MLP neurons of a small language model. Each row is named by its layer, matrix (gate and up: input weights) and neuron, and shows model dimensions 160-351. Each number is 128 + 32 x the weight over its row's rms, rounded and kept within 0 to 255. Numbers have three digits each. A neuron's up and down rows have the sign that makes its largest values positive.
After each neuron's rows, "fires on" lists the tokens most often at its 100 highest values on Wikipedia text that the model never trained on.

L7.gate1368:092156123160146132134111137082127192137135067143173106131148156102125133210099143106070090115153133164145136111118118141136119181161112181135068145140071180094080142139122190221141181177115156130134049165141122126191095146141109138138142163103133119205102113129130141161112121129132091119154100107098111141150128104082153126133075136133153147136123148134130157099103089143103113127144099187153156133170109166145162120182102111128193143142105082132128122093132108125119082147089187157136102152196107122154182125163148079147070128124146111206170101079135181108101086148093105181
L7.up1368:167104093147172120095145095146142109131128148110147151062115201099070168113187109093112143160116140118164158193078108158116095081115062101071104116091132102144158092134131095135176074126124094168102078132060085164134067112125127154163115151109135117114083115107123082135089182106181108140150088146094095137121103105097187172101131116134105131108172150091171037155094083102109149121116162111121125178146120102085104122122163106163095165123151136142123162111140151125070118050117071092153132046137174155111084096122118128108141171120166069177164157138122130083125092161076189102
fires on: "ed", "ar", "ced", "ing"

L8.gate624:174148147150097164075160114101071137182142088076119172094118129109085127117069148083082130134112172063181097121109087113120151103181161110106099177108126078132133087142114093099108152175125123110164125129084189202131153163119160162176161126172131072144057110086108099151134082107107174136127142170148089119163125065060107151132155123141120061081143108060171117172155177193097120094174042170091128177103066125082174130117101089135187121072188172110137152098119104148106119153111153116070165108181130118080100139148099153182091096141110112166083115137135158157085077103178110093
L8.up624:118115127143063145161149083164083127105112144152067114176164125085147151087103115129112169074157146109145166140138079148104053085069109123120154133085182174100111155106112156153182067151078131128136065083076107119152136149166150113105078147113152129133080157088133126127138196092175151171089096115116129131220174096171090111126133158096102180142087189054150119082148150178109118116156113145175142115100102104144073092107174185094143131162164115157146121089149111096161093164173086152152207101095171125109176109147133121112153083147157133177133136137113109119128133205065158175
fires on: "ed", " of", "ated", "ted", "ing", " from"

L8.gate789:084163070055130137108156104135130155152132098193081115169096115068147158161156165151116133131105112132074103122166114118138129123150107096161166167094134152147124125101101160145135126158127099078156144149108163162095121089067123093207077129120128114160146091168087111135097137143080097185134121073151077152127138158083212148147148138159173128180138077147171146150141136056121103105122094096087063114100101117114177056100123140127130152143139173143154070163178130147150141102194096124092117114118144125106178133096107123145104168214108097115119117127127112097128103146140097093
L8.up789:093086133126094213116153136134000104160206137066121120109127124136127136101149069167115095096202155090108114037162093136180114101146163099097130105091153134141103147115161105107121118113087077107118120138117110175130128123118132144131136082115099141137182135151124128123164096134131115139121153141116036143118130131072124108167112074178144150182178120138160089152160131111110124118163070135158143118079122150149127100194076119110145154125164137049083061082094142111121159107108077141101092081096107176146183201122094132129117123091118125137139099160106127103120143159108116131
fires on: " ", " |"

L10.gate1143:082062109093157115087135103110160110111098105106193148125130103126138139100122074120110127116167189117174120121160101123134161144156145156120127086156171124142137092152117120122126133109092119186134092127107087133102156098091108085144126102168136126125120162158084132138164126136085063156147132126146137112149120100146113109139205172109137056088150095082095126142131139127156089079153083142130086126166161098115132178115167085160122144144120179079117123132143135103117145135084162075164152134095159149000051142184100160150106143148087129118134155089088162201163130164183134173
L10.up1143:160089109135109074131134158123130109107131090163097091197124142181132163151187096083103096065127124091152179144219092094082087097145155090125079136192129092097148119117077149128143152099087149179101109116128139108146123161146184122158127146171167144077162103109122157137121138081188148127166076057125119207175139086138170143137161218126157133126161095109088127099135110127062110108117114117133122133148129104161109155121146085174130143114126139114099116143051099141111127122172134080073097145114114125105156091176098159142111140114099124144183104143086124146168160088132151106
fires on: "l", " ch", ":", "j", "eb", "er"

L8.gate294:120142078160126167088138105130111119068053139170104077131177067117130058182154102126173127111133125088089106090095154101170088159100135185146164142185117094162132130191110150178163126125129113137178166075144137121111116109126154198115085129075119054098132171134142102122075088070138163144177133085129164103116150106170120062160065179179089091102150077115163093159123113130076158132130150085102160145145157086147094154127117088157139094148083148098079184153096182105156167166155137122137092137090145217157144085063204061113123159113136117122122093139073133177147140079132093066
L8.up294:128122168141139130133165132178146169053152131128130118107112161101131109116079144103128110156131124136115159130121187156081094142065168115106119166154146185122141134184176135149159103131182135126134158158102063138115148106084135179106142129160143169088109029126154091177096163084150118126147106142103144165108078130081193175131078155147109117142071078153119147122100143153167146123089175151109113127150116046120137170117127158079058097108173103184144130154169105138165090154108128094125150129106141106157073106172112095112095170106126144150091094163094148115027114124142091177
fires on: ".\n\n", "|", "ile", ").\n\n", ")\n\n", ")\n"

L8.gate206:105150192137143161113162115161101105105098087206051095155143082142160149144093103159155122125151104099118082172099139062098158143090162154167160148116154110123101097111170079135100126107104103153174103125127121188138096086098111126131207147112163134170144069137117113117093179191129129128173110093137161098128157161105124073104137076155125138108123115116165110122155175128136152121199167166143180108128192160118155116095105126169144142117165146161121150084124085136146089136114109088147131202173091140094139138126110109093161160148111116194132169097174140159151161135108113131
L8.up206:136142150157140134094111129152111205185149141106053153117138118125137117171178137110129112168109172142125135146119147148130101146147116138203149133154140154062112069122109049111107171072095128169108147131069142101156170129154158092112150108147093099133118102124179113167131090132121084083102109140057116153142126163079119051131092139116118141106149103152160124159124166140181127127173093216113147112099125140182095118095132122125115195168169074081182094127148178154199154145162135123154160119158143100074094092073116143136104104197169134123095074118125149127101111134094094181
fires on: " ", "f", "ran", " F", "m"

L3.gate53:154131122127127175124128118104141101062127124112158144127176153108082115144154134153110135115155103094097106131068078133172141109134124118151115170082143034117037136119183129145168032134156105147152091091147099088140128112142148151096112153108079204119129154152112083161096040176102142019194197111077143135121116124188117093105108136131122146080169118096122155141079165163106152147126127160143072115175093128114079131142183207119155167104115120168153144095166183182131110138137075144101141139095162101172147143136067105116134143116144160108073127124130134082098139108107092083
L3.up53:083155111128095162144125134214174121111148136125117141130175143112121147149159116127117199155103184093108096174065107188101135129159139087143139082094206091125069142111138112068132091192173098126106146124131110133141153075105103091089079150092066110103209154133133057157097167139103157056172141152149145106130111109125174149098102099134084152052158096130147125125098168130114103175118120069150095077196115136121135152127136143180113183110141121196053172147117125195104093121116079090163161162097198151116161073140143153138145087096110093140125077069109112106110131141117102102
fires on: " pol", " opp", " Pol", " prot", "ol", " prov"

L10.gate283:095156098128119158134174123095096150134163087110082182115150169078123149107122154119109084179096147114120122092089117119119085192166051130123114136089090136123149078118162112192118199128163132137145115170140138160126157176133125105142091110073194132155089085167158100140126137152158157115134174143118143145180134110108152131126097141147165183049140095137117114196140156071069043088213113166104152123114172094119142088122181114136151143113069103095137106122121130118160164152149168127120135124074105145152172109094085203158154139212140070143128133114119118154089121118160079151
L10.up283:119123110094187103129125114170116127109152126141126133166167096123173147117117098141104114106173117013132141111153096139106157095135148135111043217160172116163133106108123146166169062169120109106098066092121146141116110153135142132080104152152156189110108172146103087112101166137119041153166116183128138188134163156131071143122140128124122118159148119125158104095165176127132137087127146111087097133120156169053158116150183099099110166125177144107129119127134100077107168078116097124100078066080156090133049123131066153088130145156191123159139142109094181122133140121112112085
fires on: ":", "ed", "or", " due", "ing", " than"

L10.gate677:123117076126081089103090092123088121169117131139160158160111111131196157130131106118199120117101117131141185116123104109136072082096107148122121148155105159120106110130131178110089115118106138135076178100119167159130108190073184097138143122114183082114082108164154086130076102114158180138144119133145116127167099074087096126125132183185124158125102058174142171124143130108064156073169193153138116133115146138135145157131120094098109117098149143168131110120150153094168120154112062125113099168132103141157127129207135100202106135120132104155134097101099127140229077146152178127
L10.up677:099133113130093087138145205125155161114115163097157129102164156092121153132122123122100145095169144108085091127169098151137107158125130089076137145108118122136090142060148053164154133187144132134132128143111118138093122116077120126187078184118126154155158095153106109089155083099210084132147170141139082108125143103118085106132144110156183061148175092134139145142102136159079119158145106047148167107181110165155129100151149142078182160207118151073111094121161138168099136168105122166132127154156088119145159107131130137126129159124074112119081155161120123154130151121107080149
fires on: " |", " ", " team", " List"

L8.gate1461:125110157174088110141142098084134165125139139136107143118138148152179087155109185139177134126161122148123117082119118140117089130116084156128144223125112140156127108128144180181119139062067113102183128138113167138101122100101103151140132136091115159077167078081084178134079089123213189167142110125069144194158124104139135138133126082116094071166084136121119137120112126133128121124131179155138084074162114111099194154130141115118090142137161196109116110137128129105091134132178102149136136207122079138085144126124108121118120129123114104159168082129121121156094115119125049120
L8.up1461:124153189157140104116126149179120172082134151165085116088079163091127137112143110098181120121179102172141170135116119112124088188170148173099124144061124097155060105136157134131176120128128149140129150137116130088154156102095127097182091134123096155076154055056158152157087084139179149131164088113099166219118180113150174171142099180128103087123111076137181181160123123107118107112080127120119148097135099111134124109155130087114089165085185145136116144141181090124129166123122095072114159074104136163110147150127148133119140151128088079130135128149095148115112099193129111131
fires on: ".\n\n", "|", "\n", ")\n", ")\n\n", ").\n\n"

L10.gate1028:079090118125149148065092157058079145150034151063085108160133123146136121214156087114187160143174122142208097133091154154177127210083127175111144115119153118152109120127146137162133102102149153166143124089104115227137112129121160110101116134128162082141085102062114159146033082144126113162116128125105155090135153087141164157113083147100165137133130123112113126148096135079140163181137122131168112157097051058150139160140166119130086159139124104116136127102159146143121137134148119122121112134111176132097156130125151162137080144079111087152152161105144149123123140192138145164
L10.up1028:142140184121103145091110073095083093148142159086108105137134136141129139186193154148128119116151142128105072175081129169138137182138132162179143111128203188143155044088101116150151163155117143133128117118143189094181128123086153131120132116145107068084142105139146124137065128130150186169116130157118161075146115143156113130139129126102161089170116107113148173120133152135093134105121154188154127108151080142168149142136090116190067137090169106138146140138105117227161123091132169129141138148142201129073154174053120159147057145135143138215096132074179132151092185171152086166
fires on: " "

L3.gate1227:130143142133174140134159199113116090064171120111143117122139107102172106099156115124113152198113108187119161080106142125145133090147174127120082105094104106176137170150116110110161104129145088087155134080101137108157116126098092195127173105146132106138155081127100126144141121065094173098135140093102109132101138182146109147209106116150206102105164135151179114156154110183122091137127063153111078114153156097130056111132132110127081116093135163164080109125079140156127217129136157082128096172158137133134174135068093172107191145160139106147075148160114154137154199148178159117
L3.up1227:131104138123110155070146199103137096080193227178140138148123108120138133102152156100138125121109109155159141096089166091131137128138182101120113149116070076129081119095114095114136109125175138076103124110133128110141163102134139160123164091142084097160143111148122117083146122091139127123170123081102094140121120099104111136170112130167185119110139171097179138178138107133129142152114103133095034121124099108086072129177159145127100068077195140194178130116102145064141165155163174098095112151140101154147192058086115154071161154135109083176104175126134163153141113116114113123
fires on: "-", " Total", "\n", "ul", "aster", "or"

L10.gate887:111182118117149129102082124122127139114078123130097137064100183153170070094172128142164157166141131127129131082177088174114098133168121129108079185122151166162143108118182205140141121103117101154115102081184194097139117142183143107136165128112157162096147105148131065122090134121140155115117149168102156109108134066166204167107142097144126109139146076129106160128089133173138119084142120079135139118140129163129112107120109120216134163089130090159115074124138065080101093128141143160088087113125099180108108150105147100136127166122047137079097130113202136108104163125173102144
L10.up887:158127097155162132137168124116096158082203182101148169177161099073140150125125139141119142206073093113156064176113083122134105148114145063120141108153086084116115107155145089171129072142151086119061167122078120060139094140170099100125104152114169152104100111096082167176103118189160136150183143125132124121139100098120158124148121184127139088087138135089099153146223171115153124098088140121145169153104079155152124125087184121084101045127125098159154101113138141155087163171134088131125092173110072139120161096133139119179135158082118112136159120127137176099115145092082150101
fires on: "-", ")\n\n", " appointed", ");", ":", " ("

L8.gate212:139194062122112124111069070162142118172101076150114056155084156093086108133127117143066140090105067106152123147131107159111142118100130184119140087127189127086141129170176186129148132103179080179077119102081196125134120135092146144159120112106085185125118074107156146131074084102090132182075100161156113105147141105114110130163119082108130089116129090164128142108152183170139150176132124081169100165184097081106097107138168105103163124100111113136113054119094116168066127150127095129117151138126091122201131145124073075073114207111101124122132112179159094083124136167102073046
L8.up212:129067131171076148091043119115145158070134120112082144198155111147151108163089152076157145237101079088126110152096158109153087170055157068114197128142125187105146128128186089114150104172150184106114203140149085098092111125062129120135160126147102089122091136134090076119136074140114157130152150110153118113115109144143089185102158116116144127145157118120164144145100140145113140114154136154123141163107152093196124168145138182098106094157076093171137146086123102080116153105140065096062093125084148146144118133096145146150151141119126140095138148121116155102135169113114182123
fires on: " |", "-", "|", ";", ":"

L8.gate439:090068120133069138137075080044130088193161188104190075135139098129111102150136160112143139090150037119164128155146148155111077143090138087132068132136090124160084171150106162168135170127149140101197104128119149120148132100137118166096157156116105188160117145143098085151141075135079201182110124072116189135094089129114168204139099175095183091132040121120137196087108142157115145124091153138100110100101113152070087131124118105138098150129142093085095130166106134140099201131153148108124139102110106101167099077080132165166126128048096106118159096153101099172075147198220081050
L8.up439:145111139167136090163082078116129164137121097138101102099145100099102139170157154121183165134134104097117126135119126114159093150127147164160117146085114089152078154168140125092149125150147092091163118127108212139149151062109154150151082135173096166084153069099112112152144079135138131169105121097120175127125128105168166163124077201140158123130111113110156154123133122114179178159058163093056087095116089167141109155171156156096122114116168117152099121139107077157115185150134083150174190092148099137132129057120162108123161139137079123126109150193146181137123088138159122101
fires on: ".\n\n", "\n", ")\n", "|", ")\n\n"